Weights of a small transformer language model: MLP 2048 SwiGLU.
MLP neurons of a small language model. Each row is named by its layer, matrix (gate and up: input weights; down: output weights) and neuron, and shows model dimensions 384-479. Each number is 50 + 12 x the weight over its row's rms, rounded and kept within 0 to 99. A neuron's up and down rows have the sign that makes its largest values positive.
After each neuron's rows, "fires after" lists the tokens most often just before its 100 highest values on Wikipedia text that the model never trained on. A number after a token or word is its count.

L2.gate1261:58 47 53 50 44 50 48 71 45 70 67 58 75 69 51 39 53 40 36 60 56 51 62 28 48 62 73 70 42 42 71 57 51 76 44 52 62 38 20 44 52 42 22 71 59 34 44 46 67 31 32 32 57 61 47 41 50 59 52 49 47 36 61 49 54 62 46 74 59 46 35 50 53 76 64 62 69 52 47 54 27 47 55 38 56 20 43 29 45 43 36 71 46 55 47 57
L2.up1261:63 64 51 31 38 66 38 70 50 46 61 46 60 40 44 63 57 43 36 60 29 60 51 54 36 43 40 76 68 68 39 24 24 47 34 50 53 73 32 39 37 54 49 58 44 53 61 91 63 37 47 59 19 71 56 52 37 41 54 45 59 40 39 51 70 29 65 49 58 46 42 51 37 59 46 30 58 48 54 47 66 55 30 47 53 43 47 55 39 53 41 49 54 51 63 52
L2.down1261:47 48 41 67 47 47 41 54 47 56 33 64 50 64 38 55 44 41 29 41 41 36 17 55 48 46 65 54 47 79 55 46 61 64 55 51 36 56 57 46 55 56 54 62 57 48 53 47 55 50 45 50 35 49 47 56 51 45 67 55 29 59 49 53 31 49 68 47 49 48 47 48 67 64 54 44 41 47 54 34 33 27 57 53 57 41 41 43 29 47 26 70 52 61 53 49
fires after: "\n" 63, " one" 7, " to" 7, " following" 6, " same" 4

L2.gate1126:50 37 48 46 44 57 54 45 45 48 46 72 48 74 50 74 30 50 45 48 60 44 52 73 57 43 63 61 76 31 43 29 33 53 54 53 62 75 65 48 48 20 56 52 35 59 50 45 45 66 33 55 52 50 72 74 60 42 46 57 52 45 67 49 48 68 39 53 74 59 49 48 55 58 55 54 59 45 56 58 62 42 51 49 65 53 35 78 50 31 57 44 55 39 51 66
L2.up1126:68 58 61 26 55 36 46 43 16 56 65 59 39 44 60 47 50 61 57 68 36 70 46 43 54 45 48 55 48 50 62 45 61 68 76 51 63 50 63 46 35 45 57 63 71 66 42 48 52 44 50 37 62 45 62 69 53 20 43 45 77 50 60 58 61 50 78 44 36 73 47 38 58 44 70 29 59 55 60 42 71 54 30 31 46 40 41 33 40 44 61 42 45 37 38 64
L2.down1126:40 41 77 63 37 39 27 61 62 58 50 68 56 78 61 53 68 54 56 61 57 67 47 53 52 53 64 51 55 47 58 52 59 37 60 49 59 53 44 55 37 55 53 41 44 53 68 44 67 39 46 50 56 44 52 50 57 48 58 53 46 63 46 53 42 63 61 25 45 46 64 58 73 40 66 54 75 42 49 51 64 48 45 29 42 39 66 58 56 51 55 61 52 39 66 72
fires after: " |" 29, "|" 16, " (" 13, ";" 11, ":" 4, " the" 4

L2.gate1575:53 57 56 61 33 37 50 53 51 44 47 48 60 60 65 35 42 56 50 32 39 43 40 52 44 29 39 54 43 53 50 59 49 55 65 53 32 60 41 69 46 32 37 43 47 53 48 30 18 52 58 67 77 50 27 44 52 43 88 68 48 67 38 49 49 47 50 60 34 72 51 42 48 21 55 60 53 53 40 49 54 42 40 32 47 68 55 59 47 62 60 46 59 45 39 52
L2.up1575:39 38 56 64 61 47 60 45 47 74 55 41 52 45 48 49 33 43 43 20 43 42 50 18 77 46 35 21 55 59 54 40 60 45 48 31 31 76 48 32 65 49 45 54 84 32 33 81 49 45 50 49 65 72 76 72 58 41 46 53 31 28 36 47 36 61 24 60 56 70 47 57 52 55 66 55 45 66 66 50 42 41 68 47 54 49 32 39 56 56 75 58 29 45 75 52
L2.down1575:45 48 63 42 44 52 53 34 61 62 52 47 50 31 50 53 53 50 43 38 61 23 54 36 48 41 63 57 34 58 49 50 40 45 48 51 40 50 53 66 58 38 49 55 45 54 68 51 33 63 85 28 32 56 54 56 46 43 54 61 48 41 44 45 43 75 59 51 52 38 59 48 65 46 54 51 60 54 59 60 56 30 65 82 62 42 27 44 35 58 43 65 36 51 62 43
fires after: " the" 48, " of" 15, " All" 4, " all" 4

L2.gate434:32 46 51 59 43 53 42 44 37 43 62 28 49 56 55 42 47 63 48 41 69 46 37 52 39 78 48 57 27 48 60 72 72 57 69 49 55 57 57 39 71 54 40 58 53 49 54 47 50 48 59 44 45 50 68 39 65 29 54 66 33 56 38 44 36 64 39 38 32 39 30 29 44 53 65 56 51 51 37 48 36 52 49 43 70 38 47 59 44 29 45 45 33 55 45 69
L2.up434:40 56 57 67 39 28 62 39 32 37 60 40 61 55 41 42 57 49 43 51 80 53 55 36 48 82 52 35 41 56 37 84 36 63 40 36 44 47 46 35 63 76 62 30 45 44 50 50 67 28 29 40 57 54 48 38 26 35 48 42 36 58 40 41 54 55 51 76 30 70 51 45 42 56 59 58 45 40 47 46 23 54 50 43 68 34 54 50 20 32 39 73 39 82 48 54
L2.down434:39 33 66 51 57 37 63 61 55 77 45 42 35 59 71 57 55 58 64 53 27 39 54 54 44 84 56 44 55 55 64 51 54 72 56 24 61 47 63 82 46 42 32 50 51 56 48 42 55 48 55 45 29 36 64 40 48 68 45 35 49 64 54 59 64 46 56 40 40 34 33 49 40 29 62 40 60 51 55 76 37 50 51 57 71 41 43 56 47 43 42 39 49 42 48 69
fires after: " " 14, " in" 12, "-" 10, "." 9, "'" 8, " a" 6

L2.gate1958:70 66 54 71 63 35 68 42 47 29 58 55 52 58 48 43 57 73 38 43 44 58 35 41 43 50 58 29 47 73 50 69 68 65 49 56 57 76 41 35 45 73 59 56 72 43 66 68 46 40 59 62 57 59 41 51 56 52 60 62 54 37 58 36 36 44 56 47 49 75 49 65 35 31 56 57 54 57 47 49 43 47 67 57 63 70 58 35 32 62 53 62 28 43 60 35
L2.up1958:62 42 42 37 38 65 32 39 64 35 63 47 46 59 72 52 60 61 66 45 35 48 48 59 46 54 52 59 60 45 52 55 55 57 14 54 55 55 53 45 27 40 56 46 58 42 75 66 63 55 48 42 57 39 45 60 43 33 46 57 63 58 49 33 58 64 67 42 48 25 54 58 63 43 28 72 51 26 51 61 50 74 58 48 66 42 33 53 58 41 53 45 50 39 45 58
L2.down1958:58 47 62 55 38 28 47 40 61 64 38 36 47 43 43 19 39 65 38 62 59 43 59 46 50 62 59 53 46 63 56 61 57 64 68 51 49 54 48 35 53 45 42 46 34 57 38 48 29 49 39 54 52 65 58 12 46 48 53 49 55 43 62 38 40 60 55 37 40 50 40 53 57 48 48 61 41 50 31 29 63 50 53 38 37 67 44 47 42 69 57 78 34 57 51 60
fires after: " the" 33, "==" 13, "===" 7, " The" 5, "The" 5, " (" 5

L2.gate742:53 54 49 47 34 24 07 49 62 36 40 78 47 49 48 60 63 45 48 40 47 43 53 41 50 74 62 44 45 29 49 42 37 46 59 50 54 56 37 52 62 42 35 30 41 51 66 41 61 56 47 57 67 59 60 49 56 46 37 54 56 53 34 46 70 39 51 33 22 41 36 58 65 63 68 47 57 50 71 41 30 64 57 46 42 31 52 77 58 20 56 43 46 34 52 40
L2.up742:57 53 38 76 41 57 63 52 26 53 39 33 39 53 44 48 73 55 49 46 50 50 49 45 73 52 60 63 33 26 51 32 34 63 36 50 57 40 62 36 55 53 54 51 61 54 34 54 28 49 36 58 48 34 51 50 64 38 56 63 71 44 67 47 42 53 58 57 44 58 55 63 38 65 50 77 50 79 61 36 38 60 73 42 65 42 75 74 26 52 47 47 49 48 67 53
L2.down742:66 50 75 34 33 39 53 36 63 39 44 64 43 47 58 53 40 35 63 44 41 47 50 60 43 40 61 85 60 55 42 54 52 58 37 55 45 38 26 53 53 59 34 42 41 78 45 49 51 50 38 57 76 33 71 49 30 42 56 57 63 47 34 69 42 46 67 60 54 53 41 64 62 34 38 50 66 43 67 43 54 36 49 74 49 64 43 73 34 56 65 33 61 40 67 54
fires after: " " 25, "-" 14, " in" 7, " be" 5, " a" 5, " re" 4

L2.gate1125:47 31 42 51 63 53 53 44 59 57 59 60 44 41 45 29 56 38 65 54 46 76 19 41 45 39 68 38 36 66 54 39 60 50 48 29 64 56 66 49 50 30 49 35 72 43 57 55 32 64 52 62 35 66 41 70 53 38 59 57 45 48 61 62 35 56 62 38 34 60 47 46 63 56 60 33 62 60 41 53 58 46 50 41 51 52 15 47 37 47 41 50 38 32 44 68
L2.up1125:61 30 33 50 40 63 55 39 57 49 42 38 50 46 54 42 58 38 57 44 71 71 35 52 51 49 71 44 54 72 53 32 49 46 58 49 51 54 72 46 45 49 45 35 59 61 42 51 55 71 51 48 40 58 39 56 66 31 51 40 40 52 55 61 36 61 63 55 35 56 50 53 55 51 67 38 56 52 44 71 76 58 58 39 57 49 28 61 51 67 46 29 46 62 34 48
L2.down1125:68 67 71 85 56 24 56 44 62 67 66 33 52 52 46 51 41 57 53 38 68 47 53 64 35 72 25 74 49 55 49 42 57 72 60 63 52 19 70 48 48 69 67 56 48 51 73 51 47 41 55 48 67 40 43 45 52 34 34 32 48 37 42 67 47 59 45 65 64 35 59 65 42 36 48 56 62 58 73 60 58 72 60 34 59 68 41 44 64 31 50 31 42 45 58 33
fires after: "\n" 33, " " 21, "." 9, "|" 6, ";" 5

L2.gate1343:52 62 72 49 45 53 47 65 30 41 59 47 48 53 48 38 73 37 61 52 53 37 29 65 37 38 38 58 41 45 45 53 38 49 51 48 46 61 48 35 60 52 61 31 19 50 55 33 60 33 62 51 44 52 57 52 35 39 51 50 46 62 38 37 59 44 54 53 36 32 39 59 69 52 43 39 74 25 43 41 53 53 53 46 53 43 41 53 56 51 48 37 36 61 41 93
L2.up1343:64 42 64 45 36 43 54 60 39 47 42 38 26 59 52 41 59 54 56 46 59 27 47 52 47 34 39 45 31 66 38 51 51 54 56 57 61 54 38 43 47 60 37 45 23 36 39 61 58 34 38 25 43 58 40 57 52 45 52 25 39 53 22 26 46 43 57 43 61 39 45 52 39 36 48 44 48 33 36 48 62 48 47 56 54 66 44 53 57 68 44 60 44 43 51 56
L2.down1343:48 65 44 57 56 54 37 41 47 56 62 45 41 52 52 52 48 70 70 63 59 47 46 58 51 33 54 41 59 32 61 58 51 39 29 51 38 72 69 31 45 63 48 61 41 46 41 51 47 38 54 31 67 57 50 67 35 51 68 55 65 71 52 35 71 52 72 47 48 65 38 51 50 57 39 53 46 39 45 30 45 35 43 66 52 68 32 62 47 56 12 52 47 58 47 49
fires after: " (" 40, " " 15, " the" 7, "-" 6

L2.gate244:32 51 41 49 53 53 48 56 33 43 63 52 50 50 35 52 45 40 83 61 50 54 38 56 48 49 48 53 47 72 25 64 37 62 42 44 42 64 50 47 62 58 41 70 58 38 53 43 54 58 64 52 22 51 64 43 43 40 65 42 50 60 63 45 28 66 53 68 58 51 35 53 31 26 47 38 52 49 59 53 51 55 60 40 67 67 36 31 80 57 46 55 70 38 48 67
L2.up244:45 75 55 43 67 69 44 41 48 64 60 50 66 47 47 74 69 41 73 58 52 61 50 47 53 53 42 61 57 75 49 44 53 61 66 52 57 76 54 37 47 57 54 68 41 64 59 46 56 53 53 49 31 40 61 41 38 19 31 54 50 58 61 52 29 46 50 63 67 54 53 81 55 27 58 70 63 53 57 46 57 74 40 62 50 65 31 55 79 30 64 56 48 43 45 33
L2.down244:56 53 52 52 37 41 26 42 43 33 42 41 49 27 47 61 68 38 53 56 54 52 58 32 77 65 58 66 57 46 50 48 55 38 48 72 40 28 23 54 67 39 23 28 63 56 54 56 60 59 59 55 40 54 58 50 51 56 54 68 54 48 48 59 49 44 35 47 64 62 51 57 45 49 47 44 53 52 51 59 51 37 45 55 62 42 39 54 46 41 50 66 46 70 35 53
fires after: ":" 42, " -" 15, " –" 6, " 4" 5, " |" 4

L2.gate648:36 49 64 35 57 53 37 63 69 67 52 51 54 57 68 38 46 56 34 64 32 51 42 63 35 60 42 59 39 49 49 63 45 49 60 72 65 61 42 27 25 63 57 57 26 43 45 40 71 44 70 56 59 40 56 62 40 38 65 52 67 46 62 39 54 57 43 65 66 59 50 45 56 32 56 52 50 41 71 45 41 47 77 72 49 56 63 60 51 60 61 57 58 55 59 37
L2.up648:49 40 58 49 35 43 49 34 52 59 81 38 64 51 46 56 63 52 35 61 59 45 52 50 61 63 51 62 40 47 51 54 61 66 65 69 64 32 61 28 46 48 47 51 59 56 66 34 52 79 60 56 60 48 53 44 56 40 42 65 39 46 42 48 60 54 61 40 29 56 40 48 46 39 27 54 50 54 54 43 61 32 55 41 58 54 56 56 52 58 16 50 58 37 54 65
L2.down648:35 34 54 53 28 60 45 49 58 73 51 51 42 58 34 47 68 50 66 65 75 70 62 59 63 35 29 67 48 44 57 47 63 54 46 56 67 39 66 43 27 51 46 51 53 56 46 58 28 62 45 46 49 46 58 57 60 56 41 34 51 57 37 48 72 56 36 33 49 53 36 38 54 37 34 52 61 62 48 84 75 37 45 43 65 46 39 41 53 27 66 48 50 54 49 62
fires after: "\n" 29, " \"" 7, " (" 6, "'" 5, "asi" 4

L2.gate1953:55 34 51 45 31 65 43 23 52 52 40 41 50 58 44 29 51 33 47 53 50 43 31 55 40 49 44 48 41 53 63 45 54 48 57 47 54 34 27 66 46 45 48 46 42 45 56 55 62 56 59 14 69 31 66 48 52 61 64 42 51 52 66 51 39 57 30 55 62 37 57 44 32 75 62 57 55 49 69 23 49 60 43 64 57 60 57 58 22 58 54 41 44 51 45 67
L2.up1953:36 40 47 39 37 51 53 24 60 31 31 64 45 78 49 54 47 66 54 38 49 47 41 60 51 62 34 49 41 29 57 60 41 67 47 76 43 43 58 53 52 49 37 35 40 62 54 73 60 59 22 30 56 50 59 34 50 66 50 35 64 53 72 50 37 79 47 45 59 31 54 22 43 54 48 72 46 42 62 45 44 64 36 50 47 48 68 45 43 74 43 59 52 42 40 45
L2.down1953:55 62 46 38 46 75 41 42 76 35 51 49 53 51 59 36 66 70 47 35 28 71 39 41 69 35 60 43 18 50 39 75 52 21 32 54 41 54 63 57 39 53 33 52 37 35 48 44 80 48 68 60 49 65 59 34 51 60 40 39 54 37 53 45 38 63 59 20 56 71 69 30 51 71 81 42 66 36 53 43 52 55 57 53 44 28 60 40 26 62 58 55 48 60 45 43
fires after: " the" 36, " of" 8, " a" 6

L2.gate501:52 31 55 47 63 58 49 50 66 32 38 49 64 66 56 37 57 62 45 73 43 51 47 83 45 42 53 57 49 49 41 27 41 77 58 35 65 55 30 09 52 49 56 56 61 43 63 46 43 29 44 74 57 60 42 58 56 40 52 53 62 33 68 52 50 44 38 66 49 53 44 51 32 67 58 60 61 41 57 65 41 57 31 55 35 38 25 50 41 34 48 47 35 29 56 71
L2.up501:39 46 50 55 51 68 67 48 50 47 56 79 64 31 60 18 52 59 49 31 51 54 47 58 67 50 48 20 64 73 53 47 37 65 63 50 67 55 34 41 42 59 65 74 77 49 21 47 53 64 22 67 62 44 58 54 72 61 43 47 49 57 54 38 26 29 53 50 41 59 59 67 59 50 66 47 49 64 75 53 50 60 52 58 71 31 57 55 54 41 65 34 49 30 48 49
L2.down501:55 59 49 27 53 37 61 46 45 52 36 44 54 57 48 45 62 65 65 42 49 51 37 89 67 81 66 45 72 58 49 34 32 54 29 56 42 49 57 69 61 48 38 52 51 54 43 47 62 48 49 61 47 35 34 64 55 32 56 21 48 53 66 65 62 65 72 34 45 50 39 47 54 38 73 72 54 39 59 59 37 56 39 39 75 53 52 36 63 41 44 54 76 41 62 65
fires after: " the" 21, " his" 18, "s" 11, " their" 5, " its" 5

L2.gate1079:67 47 53 61 43 64 32 74 27 57 55 59 58 47 54 42 63 67 54 44 67 73 61 27 58 30 30 75 44 64 56 44 24 45 65 43 53 44 61 35 67 22 58 73 37 48 17 62 48 48 44 69 32 64 38 51 55 42 59 50 83 68 31 34 27 47 72 39 29 45 46 32 51 51 64 40 51 56 76 40 51 42 57 75 53 60 41 65 42 49 63 71 47 58 55 42
L2.up1079:30 44 71 69 57 67 38 69 56 43 36 52 43 47 42 37 77 66 61 44 53 68 63 66 31 35 48 34 63 66 68 41 27 53 57 73 54 47 41 40 44 40 36 48 52 28 47 48 50 65 55 81 68 53 42 49 61 42 57 52 72 60 37 43 48 44 73 39 76 66 48 27 39 32 47 33 52 39 67 46 50 72 64 71 64 52 56 51 40 54 76 59 65 49 50 72
L2.down1079:60 58 40 45 32 54 27 55 67 61 50 73 46 52 55 59 66 34 35 50 63 35 68 38 45 47 54 57 60 57 56 59 45 42 67 64 50 53 55 47 60 45 56 55 37 54 38 69 41 57 73 61 53 36 41 63 81 57 43 50 30 64 63 69 36 71 56 38 53 35 50 53 42 52 49 57 44 65 60 46 41 55 45 47 57 42 51 74 55 47 45 44 60 43 62 60
fires after: " the" 45, " a" 18, " his" 4, " their" 4, "The" 4, " The" 4

L2.gate612:44 42 42 47 60 41 46 78 68 41 31 51 55 76 51 65 55 55 54 41 47 56 68 36 56 27 63 47 37 55 46 43 17 63 42 60 55 23 30 51 60 49 53 56 46 57 42 60 53 50 45 42 62 28 47 36 51 39 37 49 57 68 29 35 55 54 40 52 47 53 47 40 74 58 72 53 44 48 54 44 30 44 49 50 34 58 53 32 54 58 48 61 60 62 63 34
L2.up612:43 58 60 49 74 57 53 53 59 31 59 56 60 62 76 71 59 55 42 51 44 43 69 61 62 28 52 36 60 70 51 47 49 51 44 52 63 54 42 51 67 32 85 57 41 46 40 56 54 35 50 39 67 39 52 35 45 38 45 48 61 49 30 61 47 64 62 29 57 33 63 37 63 50 61 59 49 62 54 52 37 41 65 41 52 57 51 50 48 49 43 59 77 42 52 51
L2.down612:36 42 38 68 43 43 56 58 61 62 65 40 52 40 64 25 53 47 64 56 36 53 38 52 30 45 36 77 46 57 48 46 53 64 39 56 46 49 39 54 62 38 47 51 60 46 49 28 73 47 53 67 40 44 52 30 55 42 55 39 26 33 44 51 53 58 52 41 61 61 53 30 57 51 50 35 68 60 58 43 41 36 32 38 28 66 45 51 40 53 55 49 51 53 46 45
fires after: " a" 33, " the" 7, " an" 7, " his" 7, " |" 6, " A" 4

L2.gate708:51 66 70 53 20 70 59 65 48 53 56 45 51 74 71 72 60 39 35 31 69 36 56 49 42 51 47 32 49 58 27 55 38 61 35 67 43 41 48 60 58 45 31 29 55 49 65 68 70 62 68 51 57 36 46 39 20 53 57 59 43 62 62 23 46 62 67 48 63 45 41 51 65 47 63 47 53 59 63 53 54 54 66 56 37 62 44 58 61 52 51 58 44 58 71 44
L2.up708:62 47 41 47 46 50 45 34 65 35 59 53 41 63 37 56 50 55 45 25 56 49 33 43 43 44 76 27 54 59 53 69 61 50 60 69 22 41 48 64 22 36 45 43 64 31 53 79 38 47 46 56 65 57 65 61 44 34 71 68 33 51 61 43 69 58 31 61 48 55 38 34 41 29 40 56 44 53 63 56 59 71 49 63 41 51 49 41 45 63 48 55 47 31 72 39
L2.down708:73 56 23 47 33 58 34 54 58 36 36 63 44 48 34 52 57 44 50 30 33 45 50 58 67 52 34 39 47 47 40 73 60 46 44 33 53 52 61 59 67 46 53 44 38 48 51 46 43 47 54 42 54 57 66 41 46 61 66 57 51 48 62 41 58 51 45 56 51 47 36 51 34 51 23 23 37 55 43 64 60 58 37 31 56 29 26 35 15 22 64 43 60 51 37 28
fires after: " the" 45, " a" 10, " of" 8

L2.gate27:49 65 44 60 45 55 57 54 63 48 46 46 59 78 51 37 60 66 58 58 57 62 65 69 50 48 23 51 60 26 62 56 45 53 45 51 41 47 53 43 50 58 43 79 72 47 44 45 51 64 55 31 59 95 41 51 37 56 40 57 43 49 58 44 51 57 56 50 45 47 30 29 45 60 47 37 35 42 49 67 36 43 47 44 33 81 39 42 47 54 70 41 45 44 63 79
L2.up27:32 57 37 75 34 53 60 62 56 45 58 30 30 62 64 48 63 70 38 52 56 73 48 42 36 57 59 60 50 53 54 35 47 39 40 63 60 54 44 40 61 60 47 47 43 65 54 47 45 42 42 50 51 66 42 53 58 41 32 44 48 42 63 50 51 45 55 36 61 62 49 26 43 47 40 46 51 54 42 49 50 53 41 43 53 45 60 16 51 61 47 52 34 35 62 69
L2.down27:27 64 56 35 61 28 59 53 53 53 71 35 60 38 43 27 46 70 33 62 42 47 48 49 45 38 44 62 56 58 49 45 65 45 32 36 65 42 77 47 44 63 40 42 56 64 47 43 54 63 58 52 70 55 35 53 66 57 43 49 33 46 53 41 51 42 57 37 64 57 63 41 55 24 69 47 45 43 60 40 37 36 56 53 27 35 39 56 48 66 34 68 55 62 82 45
fires after: " the" 19, " The" 15, "." 14, "The" 7, " of" 6, "," 5

L2.gate1936:45 47 55 45 48 59 37 48 59 54 48 53 37 29 50 23 60 51 51 71 35 62 53 64 56 69 67 73 45 44 53 45 63 48 51 50 58 38 60 39 70 39 35 47 77 67 46 68 61 67 60 34 58 50 60 80 76 58 58 42 60 51 45 76 52 42 45 46 52 68 61 46 22 66 59 52 58 67 57 46 56 69 40 49 58 48 56 44 65 49 50 45 59 49 76 43
L2.up1936:38 56 52 50 64 69 50 34 46 59 47 86 55 46 40 41 44 42 48 51 52 64 53 65 50 50 42 23 72 71 66 72 58 38 62 39 52 46 54 42 46 38 50 33 48 40 49 70 41 61 59 65 48 59 51 36 34 43 61 64 38 61 52 52 49 34 43 31 44 64 42 35 45 52 46 64 53 60 56 31 48 66 50 60 32 66 58 56 53 81 83 54 37 48 45 58
L2.down1936:39 44 37 64 61 44 66 45 41 38 46 66 50 41 36 28 50 60 67 57 46 32 30 63 67 51 44 55 61 55 35 36 30 60 49 66 31 54 68 33 51 63 48 38 27 50 45 51 52 45 69 68 39 75 59 38 42 34 51 54 52 61 72 46 61 21 43 46 53 38 42 49 45 54 41 67 44 59 58 40 55 46 56 42 40 37 73 60 50 68 50 46 58 58 42 42
fires after: " the" 33, "s" 16, " his" 6

L2.gate438:52 60 31 52 56 54 60 68 48 32 40 47 45 57 30 46 92 65 41 54 64 76 54 47 56 36 47 72 40 45 49 37 52 39 66 48 57 54 49 57 68 39 36 49 65 55 61 20 47 57 51 57 57 51 52 31 55 48 42 54 71 54 76 48 48 53 71 37 52 47 38 36 54 40 68 33 53 65 56 73 47 61 72 56 37 49 39 36 54 40 46 42 45 62 73 38
L2.up438:53 46 38 43 41 57 56 44 43 36 53 47 75 64 34 55 68 55 57 24 44 67 60 46 64 54 65 38 36 48 49 66 66 46 43 62 54 37 56 39 67 37 56 28 26 59 61 40 55 52 47 31 28 59 31 60 42 70 40 59 48 41 57 25 32 49 57 47 46 66 31 37 63 26 61 50 55 50 50 49 31 76 63 48 62 58 37 73 59 54 51 40 68 52 67 58
L2.down438:53 58 35 17 38 44 32 30 39 56 07 62 62 53 68 62 65 58 62 59 32 55 57 55 57 61 80 27 39 62 60 85 67 51 56 39 51 44 51 30 54 61 56 37 41 76 40 41 46 34 48 55 31 60 46 43 43 58 46 22 52 23 42 42 61 57 63 56 52 69 52 60 37 32 42 54 47 63 47 60 55 40 38 53 51 56 48 71 39 28 47 46 40 49 44 73
fires after: " a" 30, " A" 18, "A" 8

L2.gate1561:39 39 22 72 33 49 42 46 71 64 74 40 35 28 46 72 54 82 38 70 51 69 47 55 23 34 37 38 55 63 72 58 36 50 48 55 53 28 48 55 74 53 45 72 46 52 43 54 57 50 48 40 49 58 72 55 29 53 68 50 65 50 39 59 31 46 51 67 46 51 54 63 39 37 52 52 49 46 36 59 55 40 71 48 73 61 46 57 51 04 57 55 47 42 47 32
L2.up1561:64 29 51 41 57 35 32 46 44 51 45 57 57 75 38 60 55 43 46 43 42 38 28 40 52 53 38 58 48 33 48 46 35 38 51 45 47 38 32 45 33 46 37 34 46 40 38 69 44 49 63 56 72 47 55 44 68 20 52 65 57 36 54 66 57 62 41 57 60 43 50 54 46 51 41 64 57 43 67 39 42 58 64 63 38 23 43 72 37 55 55 52 33 40 37 31
L2.down1561:66 72 68 47 65 71 60 56 58 29 35 33 49 35 55 44 36 44 38 41 53 41 42 64 62 44 81 43 40 32 55 46 48 37 61 51 58 37 36 53 63 37 44 66 43 65 49 50 49 39 51 44 52 53 34 41 38 31 59 56 47 54 53 54 75 56 43 36 45 65 43 20 40 30 29 49 53 54 48 50 30 62 91 38 50 44 66 61 39 47 57 43 48 53 42 55
fires after: " this" 25, " This" 12, " first" 11, " the" 9, " The" 5

L2.gate1653:38 35 67 53 58 42 42 43 58 51 53 63 37 55 69 48 43 59 60 50 63 62 46 48 59 46 47 44 56 52 44 23 36 62 25 35 69 60 50 53 87 61 58 47 50 44 43 41 58 54 49 29 58 46 80 57 53 32 47 44 24 50 56 34 26 20 37 54 57 34 74 54 51 38 61 52 48 40 49 56 42 41 83 62 43 47 42 41 52 31 44 40 63 45 72 48
L2.up1653:54 48 37 17 23 44 43 46 34 44 38 35 63 71 28 54 57 61 55 41 46 57 28 42 53 60 47 61 63 41 36 39 48 55 33 46 59 37 70 31 48 35 43 45 51 50 46 32 53 46 49 55 62 58 49 51 44 66 54 43 29 75 49 38 48 62 58 62 47 46 51 44 64 44 40 50 45 53 55 76 67 64 24 41 45 57 68 55 36 61 30 41 59 33 52 57
L2.down1653:49 50 32 29 34 41 56 45 65 43 38 25 41 61 26 64 49 45 39 19 41 43 48 38 44 62 58 59 48 48 45 46 61 48 43 64 51 55 50 36 56 35 44 43 61 50 52 48 52 34 53 50 60 61 70 49 53 57 60 41 48 61 37 50 45 50 67 31 48 40 35 59 49 14 51 64 35 41 52 52 51 62 56 38 49 73 68 62 31 30 49 14 52 48 62 56
fires after: " |" 27, ";" 19, " 4" 8, " —" 5, " 7" 5

L2.gate950:59 65 31 59 48 46 52 88 35 44 52 47 51 73 53 43 73 53 59 36 48 45 48 54 39 26 53 41 57 50 71 28 40 55 51 33 67 52 40 53 61 57 54 64 34 68 54 49 43 38 30 59 25 46 52 63 44 44 48 22 46 41 35 39 46 61 38 29 46 35 51 36 65 37 60 63 47 31 48 41 46 60 74 45 55 52 38 43 62 61 65 66 26 60 59 64
L2.up950:47 49 67 54 46 51 38 50 34 59 66 66 45 46 75 35 49 18 33 38 52 53 59 43 56 25 27 39 27 35 61 44 41 54 48 56 58 40 34 58 33 72 46 54 24 36 55 21 19 63 24 45 26 58 47 53 68 35 46 59 52 43 28 54 46 59 64 53 54 40 47 46 61 20 41 52 65 53 53 71 44 61 56 52 56 30 34 51 41 36 49 36 44 49 63 43
L2.down950:36 59 62 51 61 65 55 42 80 58 40 60 48 64 59 54 67 34 50 64 73 68 78 61 64 55 55 35 35 56 48 51 44 63 72 69 40 62 53 57 37 60 40 54 59 46 51 59 58 64 42 57 36 39 38 51 57 50 31 48 40 55 49 44 37 55 45 35 54 20 30 60 66 49 70 48 59 54 67 56 33 60 23 60 58 58 56 56 61 23 44 53 50 55 51 55
fires after: " the" 42, " a" 30

L2.gate436:21 59 50 46 65 41 58 59 41 59 46 54 49 46 56 63 59 61 54 63 64 31 44 53 27 63 44 51 68 34 63 34 46 34 59 36 78 75 46 10 51 46 32 23 57 56 37 51 46 34 46 69 44 16 42 51 53 58 61 59 44 69 55 78 74 32 46 35 60 57 38 55 62 72 66 38 36 59 57 44 42 49 70 46 69 57 53 50 53 63 52 56 46 39 47 65
L2.up436:59 53 46 61 34 13 53 38 42 59 52 58 56 69 39 66 57 59 39 63 61 63 35 61 64 55 36 71 47 42 72 51 34 62 50 34 63 63 39 38 48 63 53 33 43 46 57 50 59 36 37 38 55 48 34 61 26 35 55 58 51 50 42 49 35 49 62 44 51 53 68 49 48 54 58 56 61 50 46 40 70 56 76 52 50 53 49 59 38 46 50 67 56 56 53 47
L2.down436:33 54 33 43 53 47 59 44 76 57 52 46 57 58 57 46 36 51 29 59 34 31 57 71 64 33 53 59 50 54 51 60 66 60 52 42 73 65 48 36 63 58 59 68 44 73 32 44 49 48 32 52 43 25 39 41 46 40 49 49 36 44 45 53 65 45 24 40 49 53 61 53 52 49 49 55 45 60 46 33 36 58 42 57 67 66 47 46 53 57 52 63 53 28 52 67
fires after: " the" 30, " " 12, " a" 10, " |" 5, " 1" 4, " The" 4